{
  "head_dim": 64,
  "parallel_block": true,
  "init": "trunc",
  "final_lr_fraction": 0.0,
  "doc_mask": false
}
MLP neurons of a small language model. Each row is named by its layer, matrix (up: input weights; down: output weights) and neuron, and shows model dimensions 48-175. Each number is 128 + 32 x the weight over its row's rms, rounded and kept within 0 to 255.
After each neuron's rows, "fires after" lists the tokens most often just before its 100 highest values on Wikipedia text that the model never trained on.

L8.up146 [133 107  93 125 114 136 132 132 120 172 171 148 147  98  93 118  96 163 234 130 212 109 151  76 155 107 160 165 128 196 154  56 167 152  72 109 166 158 132  99  46 177 147 139 112 158 104 168 201 105 119 189 137 146 123 108 169 169 145 135 122  92 153  89 118 145 105 184 162 118 110 116  80 105 143 100 133  93 148 172 129 121  87 108 108 164  65 106 143 103  81 133  62 113 121 167 114 146 159  48 171 151 133 203 154 155 136 132  96  86 140 126 154 107 144  79 146 100  85 103 125  49 129 111 145 171 113 114]
L8.down146 [118 154 132 149 181  87 170 122 100 127 127 107  99 114 145 107 147 141 119 155 118 122 106 150 165 125  80 177 121  97 100  91 151 131  40 141 120 103 108 117 146 106  92 255 168  69 175 116 202  88 102  75 125 158 113 120 189 110  83 187 118 135  91 123 146 136 142 108  76 143  89 159 123  65 105 100 118 145 176 167 110 131 118 194 168 154 138 118 133 143 147 125 134 132 108 128  84 132 154  92 140 144 126 199 101 146 105 129 161 127 149 118 163 165 147  96  85 128 136 128 120 113  85  96 150 131 126 120]
fires after: " V", "ir", " v", "it", "i", "ons"

L3.up312 [171 155 121 103 149 116 112 130 150 112 100 165 114 124 100 122  71 165 118 105 156 123  88 171 159 110 127 138 115 136  86  88 150 111  69 158 163 161 175 115 135  98 118 156 166  91 171 101 103 143  95 118 137 152 189  98 112 160 139 138 129 145  93 127 102 127 148  89 119 117 141 131 129 171 129  69 113  83 108 134 123 107 157 221  79 141 139 138 100 125 102 151 102 143  78  91 103 159 129 155 139 165  41  99 203 125 127 114 157  96  93 125 138 158 165  91 152  41 134 110  96 158  62  63 130 131 113 166]
L3.down312 [116 112 107 163 141 137 100 153 126 113 140 186 162 168 166  64 110 140  81  82 125 136  59 155 111  88 125 163 106 134 178 106 126 138 126 149 145 190 158 150 148 146  83 100  98 117 113 136 171 134  98 200  93 125 153 103 136 181  67 124 138  83 131  72 202 104 130 146 183 113 115  96 133 119 125 126 175 101 162 173 114  83 114 165  97 173 160 119 148 131 127  99 148 146 100 165  96 134 185 127 111 165  44 114 120  70 142 145 134 134 132 128 124 157 152  60 123 141 143  94 128 151  91 128 135 158 133 137]
fires after: " J", " B", " D", "D"

L5.up822 [113 113 125 123 180 148 115  91 213 140 103 161 154 154 136 180 143 134 191 128  96 167 111  92 138 137 152 157 112 158 145 126 107  70 153 123 181 100 176 110 125 112 184 138 122  84 115 151  53 144 137 124 140 130 115 144 119  68 156 166  53 133 127 164 109 152 140 124 140 108 164 151 168 109 174 159 116  52 144 113 137 104 200  91 106 168 132 112 134 185 111 107 135 130 142 108 134 120 124 155 124 140 135 115 100 149  93 136  56 144 121  94 136 123  84 118 114  85 116 140 164 113  54  74 114  94  94 130]
L5.down822 [119  90 177 164  96 124 190 128  84 100 141 102 173 153 106 154 112 171 136 136  84 201 161 179 117  89 130 136 143 132 136 143 117 178 103 185  89  75 109 115 141  82 110 130 155 181  60 123 132 116 166 147 146 124 152 142 148 116 144 115 128 177  99 114  27 136 116 151 141 149 130 137 135  99 205 112 136 159 102 147 101  72 145 112  76 162 188 141 116 125 176 127 125 128 142 145 118 137 114 158 127 137 100 130 173 117  78 111 146 138 119  78 181 144  99 139 170 144 120 123  89 162 197  48 136 164 112 133]
fires after: " le", "e", " st", " f", "re"

L3.up871 [152 151 156  93 162 128 149 132 107 170 201 113 112 135 122 181  73 115 127 134 150 134 118 116 188 113 164 140 136 148  93 135 149 125 112  98 156 131 139 123 142 136 151  93 182 125 140 141 100 128  89 136 143 126 130 128 100  99 138 132 121 188 139 155 114 147 124 176 189 104  41 129 143 120 138 101  65 112 189  97 142 100 201 173  58 102 156  95 151 153  57  97  37 119  94  95 124  94 109 131 178 147 113 100 159 148 155  86 161 111 109 144 156 125 124  88 123  96 108 140 161 101 129 144 110 177 161  88]
L3.down871 [109 132 161 114 155 160 152 159 164  98 182 179  74 145 184  81 156  80  80  75 156 124 120 115  88 143  92 154 180 163  84 101 107 176  93 111 115 150 132 138 146 134 114 177 125 122  84 122 178 155 158 112  76 170 163 147 144  91 134 179 152 131 159 135 132 165  83 138  58 103 133 141 131 103 155 108 101 161 105 114 159 115  97 155 115 154 166 132 149 155 102 121 140  84 100 146 172 114 118  80 162 186 150 157 149 148 108 117 135 107 160 132 113 169  87  78 110 176 118 164 148 132 149 110 187  70 174 133]
fires after: ",", " loc", " v", " ch", " V"

L6.up224 [119 108  99 104  89  45 112 115 172 132  91 116 147 133 108  70 159 142  99 103 132 126 106  98 108 158  96 195  84 122 124 160  90 148 136 113 135 135  98  98 171 109 138 158 152 216  56 198 165 147  83  87 104 117 124  62  85  94 132 124  92 134 127 166 114  98 109 150 149  80 148 162 112  35 107 120 165 111 126 151 133 155 127 168 205 143 110 152 121 149 111 127  91  77 123 176 114  99 160 107 212 144 133 179  60 161  84 156 141  88 139 164 119 146  82 156 110  79  99 107 151 131 108 117 109 153 124 150]
L6.down224 [127 102 117 170 132 144  56 139 150 176 112 157 168 155  74  62  91  77 145 200 143 140 110  90  77 132  70 148 146 120 163 147 105 110  96 110 127  91 112 102 104 157 115 178 140 129 135  78  88 107 121 152 127 104  98  85 101 135 156  84 113 140  79 162 134 182 107 150 182 144 116 126  74  81 144 130 112 120  79 172  77 100 137 121 101 175 122 147 120 160 123 102 121 186  87 171 126 143  77 123 112 125  90 171 140 135 116 158 147 147 112 117 119 136  83 134 143 150 151 122  86 144  96 136 150 141 153 195]
fires after: " sp", " p", " C", " c", " st", " dec"

L4.up156 [121 177 155 183 166 130 119 146 144  60 145  72 159 171  99 149 172 188 140 105 132  99 112  94 133 144 126 192  87 160 175 112  68 114 119 131 145  92 171  91 135  96 135 164 169 134 105 133 132 155 125 153 163 117 130 156  97  84 126 142  66 169 117 126 114 127 129 149 131 147  90 138  99 162 113  83 135 117 127  90 124 115 150 125 135 157 164 136 135 143  74 116  72 207 125 166 165  92 138 151 136 185 106 143 136 175 129 151 154  71 123  72  91 132 134 179 143 145 102  65 145 126 121 154  88 119 133 189]
L4.down156 [ 53 139 133 110 185 136 133  88 139  89 107  89 112 132 158 138  43 101 138 127 178 152 113 120 149  89  93 104 182  72 123 125 149  65 132 132 127 164 108 113 105 156 114 149  61 145 118 136  99 132  91 131  96  85  54 135  98 184 131 129 154  85 144 166 119 114 171  93 102  95  98 104 147 138 168 160 158 215  98  74 146 141  81 165 103 130 129 152 152 113 155 138 127 155 179 144 138 138 121 121 118 145 152 162  78 123  83 107 116 203 133 192 187 193 115 169 156  83 172 139 147 208 105 122  72  97 139 113]
fires after: " m", "ol", " V", "ap", "p", "icip"

L8.up501 [152 129 145 104 111 108 113 149 135  96 168 166  66 104 117 153 101 112 167  57 198  82 145  98 110  80 166 175 157 123 107 154 151 131  72  76 143  94 117 140 140 144 107 157 168 124 148 141 131  88  50  82 164 135 169 137 106 154 128 151 137 120  94  98 134 108 144 158 134 163 120 176 120 135 154 112 135 105 146 177 127  70 140 103 127 161 211  80 134 174 155 161 115 130 120 144 171 160 144 169  81 130 108 113 149 109 172 133 128  96 121 170 134 129  83 161 142 106 156 151 127  81 111  85 100 136 110 112]
L8.down501 [ 71 141 122  95 159 125 156 194 144 177 187 180 128 116 106 113  74 120 134 115 127  92 105 118 147 104 210 106 118 143 156 125 114 114 108 111 103 170 148 147 109 115 116 102 180 164 117 142  99 145 104 148 118 130 181  74 116 162 166 136 145 100  97 101 105  93 141 131 157 175 127 156 131  91 115 118 110 163 157 119 137  86 198 107  74 119 134 145  75 122 137  72 162  86 107 141 104 147  83 143 102  73 130  78 172 136 138 151 150  99  95 169  90 165 114 110 139  52 151 105 152 110 142 125  88  82 110 132]
fires after: " c", " ex", "c", "C"

L5.up807 [124 135 116 138 133  90 125 119  83 150  97 139 136 102 127 141 108 175 127 111 155 161 105 110 151 111 109 124 147 166 122 124 169  97 137 122 134  98 142 129 128 102  62 132 170 125  74 125 130 199 109 126 134 137 165 152 159 148 139  85 147 140 109 171 143 181 129  94 133 133  34 108 144 101 150 117 145 116 166 173 141 208  82  83 105 140 114 139 155  99 131 150  78 105  90 164 151 131 144 136  61 138 132 178  81 164 178  88  53 150 125 189 114 150 149  92 159 119  89 166 118 179  96  68 151 176 188 126]
L5.down807 [ 84 114 105 120 102 135 120 139 128 146 223 128  91 136 179 174  93 108 189 128 160 110  95 121 113 120 110 127 167 152  88 137 153 165 155  86 154 121 179 118 157 204  90 112 159  95  78 141  94 181 143 187  98 148 106 117 106 146 128 137  93 123 104 123 106 152 121 125 201 123  51 114 150 119 175  66 133  66  91 155 142 149 173 108 125 119  79 124 125  91 118 132 143 152 159 110 144 109 127 103 150 131 103 123 116 156 147 114 123 116 193 143 138 112 103 102 155 183 181 101 130  99 169  68 132 166 145 150]
fires after: " re", " I", "se", "re", " dr", " rem"

L5.up541 [167 154 139 113 131  68 108 128 173 122 110  98 140 107 109 143 135 122 114 137 152 138 116 162 130  85 111 119 142 112  85 124  35 109 176 110 129 148 170 112 137 159  75 164 141  99 185 118 193  96 105  99 115 102 127  48 164  98 130 176 107  90 124 167 140 123 134 137 134 158 107 137 152 150 141 121 118 108 166 102  92 169 153 159 134 116 217 121 114  89  86 174 132 149  97 146 149 135 104 165  81 155  68 142 109  96 133 176 108 101  91 163 141 158 176 126 141  74 161 134 157 141 128 111  97 130 103 109]
L5.down541 [151 137 189 112 116  98 124 103 112 111 119 159 102 146 104 173 156 151 156 129 133 104  69 138 131 131 141  86  88 179 151  84 136 118 182 117  88 122 142 127 121  76 118 147  94 190 126 169  90 145 113 169 143 166  47 112 122 170  90 114 159 110 167 118 133 130  90 159 118 141 135 130 160 173 131  88 144 108 149 111 171 158 108 152 132 141  90  82 161  54 168 143 188 109  87 183  80 154 157 130 162 146 161 135 152 154 141 155 151 118  97 126 108 147 141 139 103 177 141  97 164 141 135 138 118 125 204 172]
fires after: " D", " d", " b", "b", " B", " v"

L4.up103 [142 128 132 159 122 122 173 111 131 146 138  73 119 163 132 103 128 142 139 104 135 161 105 119 189 122 178  88 143 112  94 159 106 149  90 140 116 122 148  79  91 111 100  94 170 132  99 164 130  79 114 140 131 101 175 107 129 124 230 123 158 157 119  68 113 110  92  83 135 109  73 129  90 146 109 118 128 160 135 152 112 160 122  98 155 200 151 151 112 133 147 113 118 168 124 146 101 124 125  91 104 149 137  65  78 181 110  69  77  56 109 139 174 172 148  82 189 147 110 192 149 117  83  62 158 125 137 148]
L4.down103 [139 102 115 138 137 146 166 129  87 158 148 160 183 130  98  74  64 124 138 141  92 100 128 112 120  83 170 109 138  69 100 140 136 135 159  69 132 113 135 131  81 104 112 123 153 109 103 161 164 127 113 158 112  94 170 154 161  96 152 108  69 128  97 104  77 124 141  96 110  84 134 169 109  82 128 110 176 127 154 204 160 191 156 103 152 141  82  73 132 147 115  57 114 132  76 156 142 114 144 131 137 178  71 124 105 120  55 127 130 134 106 113 122 117 148  84 126  82  97 135 183 111 107  94 144 141 169 162]
fires after: " re", " D", "se", "ed", " the", " ac"

L6.up161 [ 61  95 184 119 114  92 121 136  99  85  87 151 101 116 100 100 152 145  90  94  47 107 176 171 101 183  71 144 127 115 148 144  76 141 147 122 203  98  56  98  99 146 136 118 176 148  68 142  77 113 132 120  81 160 132  98 133 100 159 130  88 100 202  60 177  58  70 201 134 133 131 117 161 177 139 127 144 188 107 213 122 118  97 164 131 138 132 104 111 165 119 171  78  92  83  86 148 112 135  91 126 139 127 158 128 176 195 130 113 138 175 158 139 112 105 128 137  92 118 132 110 102 113  47 111 119 112 161]
L6.down161 [178  86 110 105 155 100  74 105 151  96 147 137  91 160  76  31 113 121 186 196 111 166 155 143 127 134 159 138 125 107 101 148 147  99 117  86 124 159 145 118 124 129 136 183 152 161 109 118 166 122 127 107 109 170 128  96 122 120 149 127 114 162 159 149  87 111 111 120  53 146  76  96 162  96 166 154  94 146 134 148  95  56  92 123 103 150 147 123 174  70 212 153  93 107 126 134 123 124 125 147 101 123 151 141 163 173 155 112 115 138 103 181 112 130  71  86  90  80 156 103  96 130 164 153 148  96 145 140]
fires after: " C", "c", " c", "C"

L5.up57 [128 159  95 164 142 152 131  95 181  97 130 143 128 151  95 167 136 134 154 105  61 198 115 112 141 148 168  95 171  93 132 184 106 173 114 122 155 117 192 172  82 125  98  76  85 104  63 114 165 187 120 134  97 133 117 159 120  71 105 151  99 103 100 150 144 159  53 201 145 166 129 200 165 107 132 120 104  70 110 174 134 152 143 112  97 175 104 146 161 202  91 171  78 131  98 167  74 113 186 169 135 127 100 173 152  51 152 154  65  97 151 140 172 118 154 117  77 156 100 142 174 148  80 131 159 126 122 138]
L5.down57 [ 46 159 153 167  97 134 101 155  72 115 173 128  57  79 107 129 131 154 160 125 117 123 168 140 105 127  88 118 108 101 164 117 119 128 170  70 146  92 142  88 114 152 117 125 168 167 157 117  94 134 159 116 172  58 167 114  90 133 152  64 101 135 114 156 170  77 146  81 110 138 165 134 112 105  87 111 143 110 137 129 121  81 125 129  92 173 160  91  71 152 107 123 101 144  93  82 156 146 111 200  92  92 126 181 156 135 120  95 116 145 147 130 121 127 164 194 161 138 121 183 151 142 108 230 111 131 173 181]
fires after: "el", " f", "rom", " rel", "at", " st"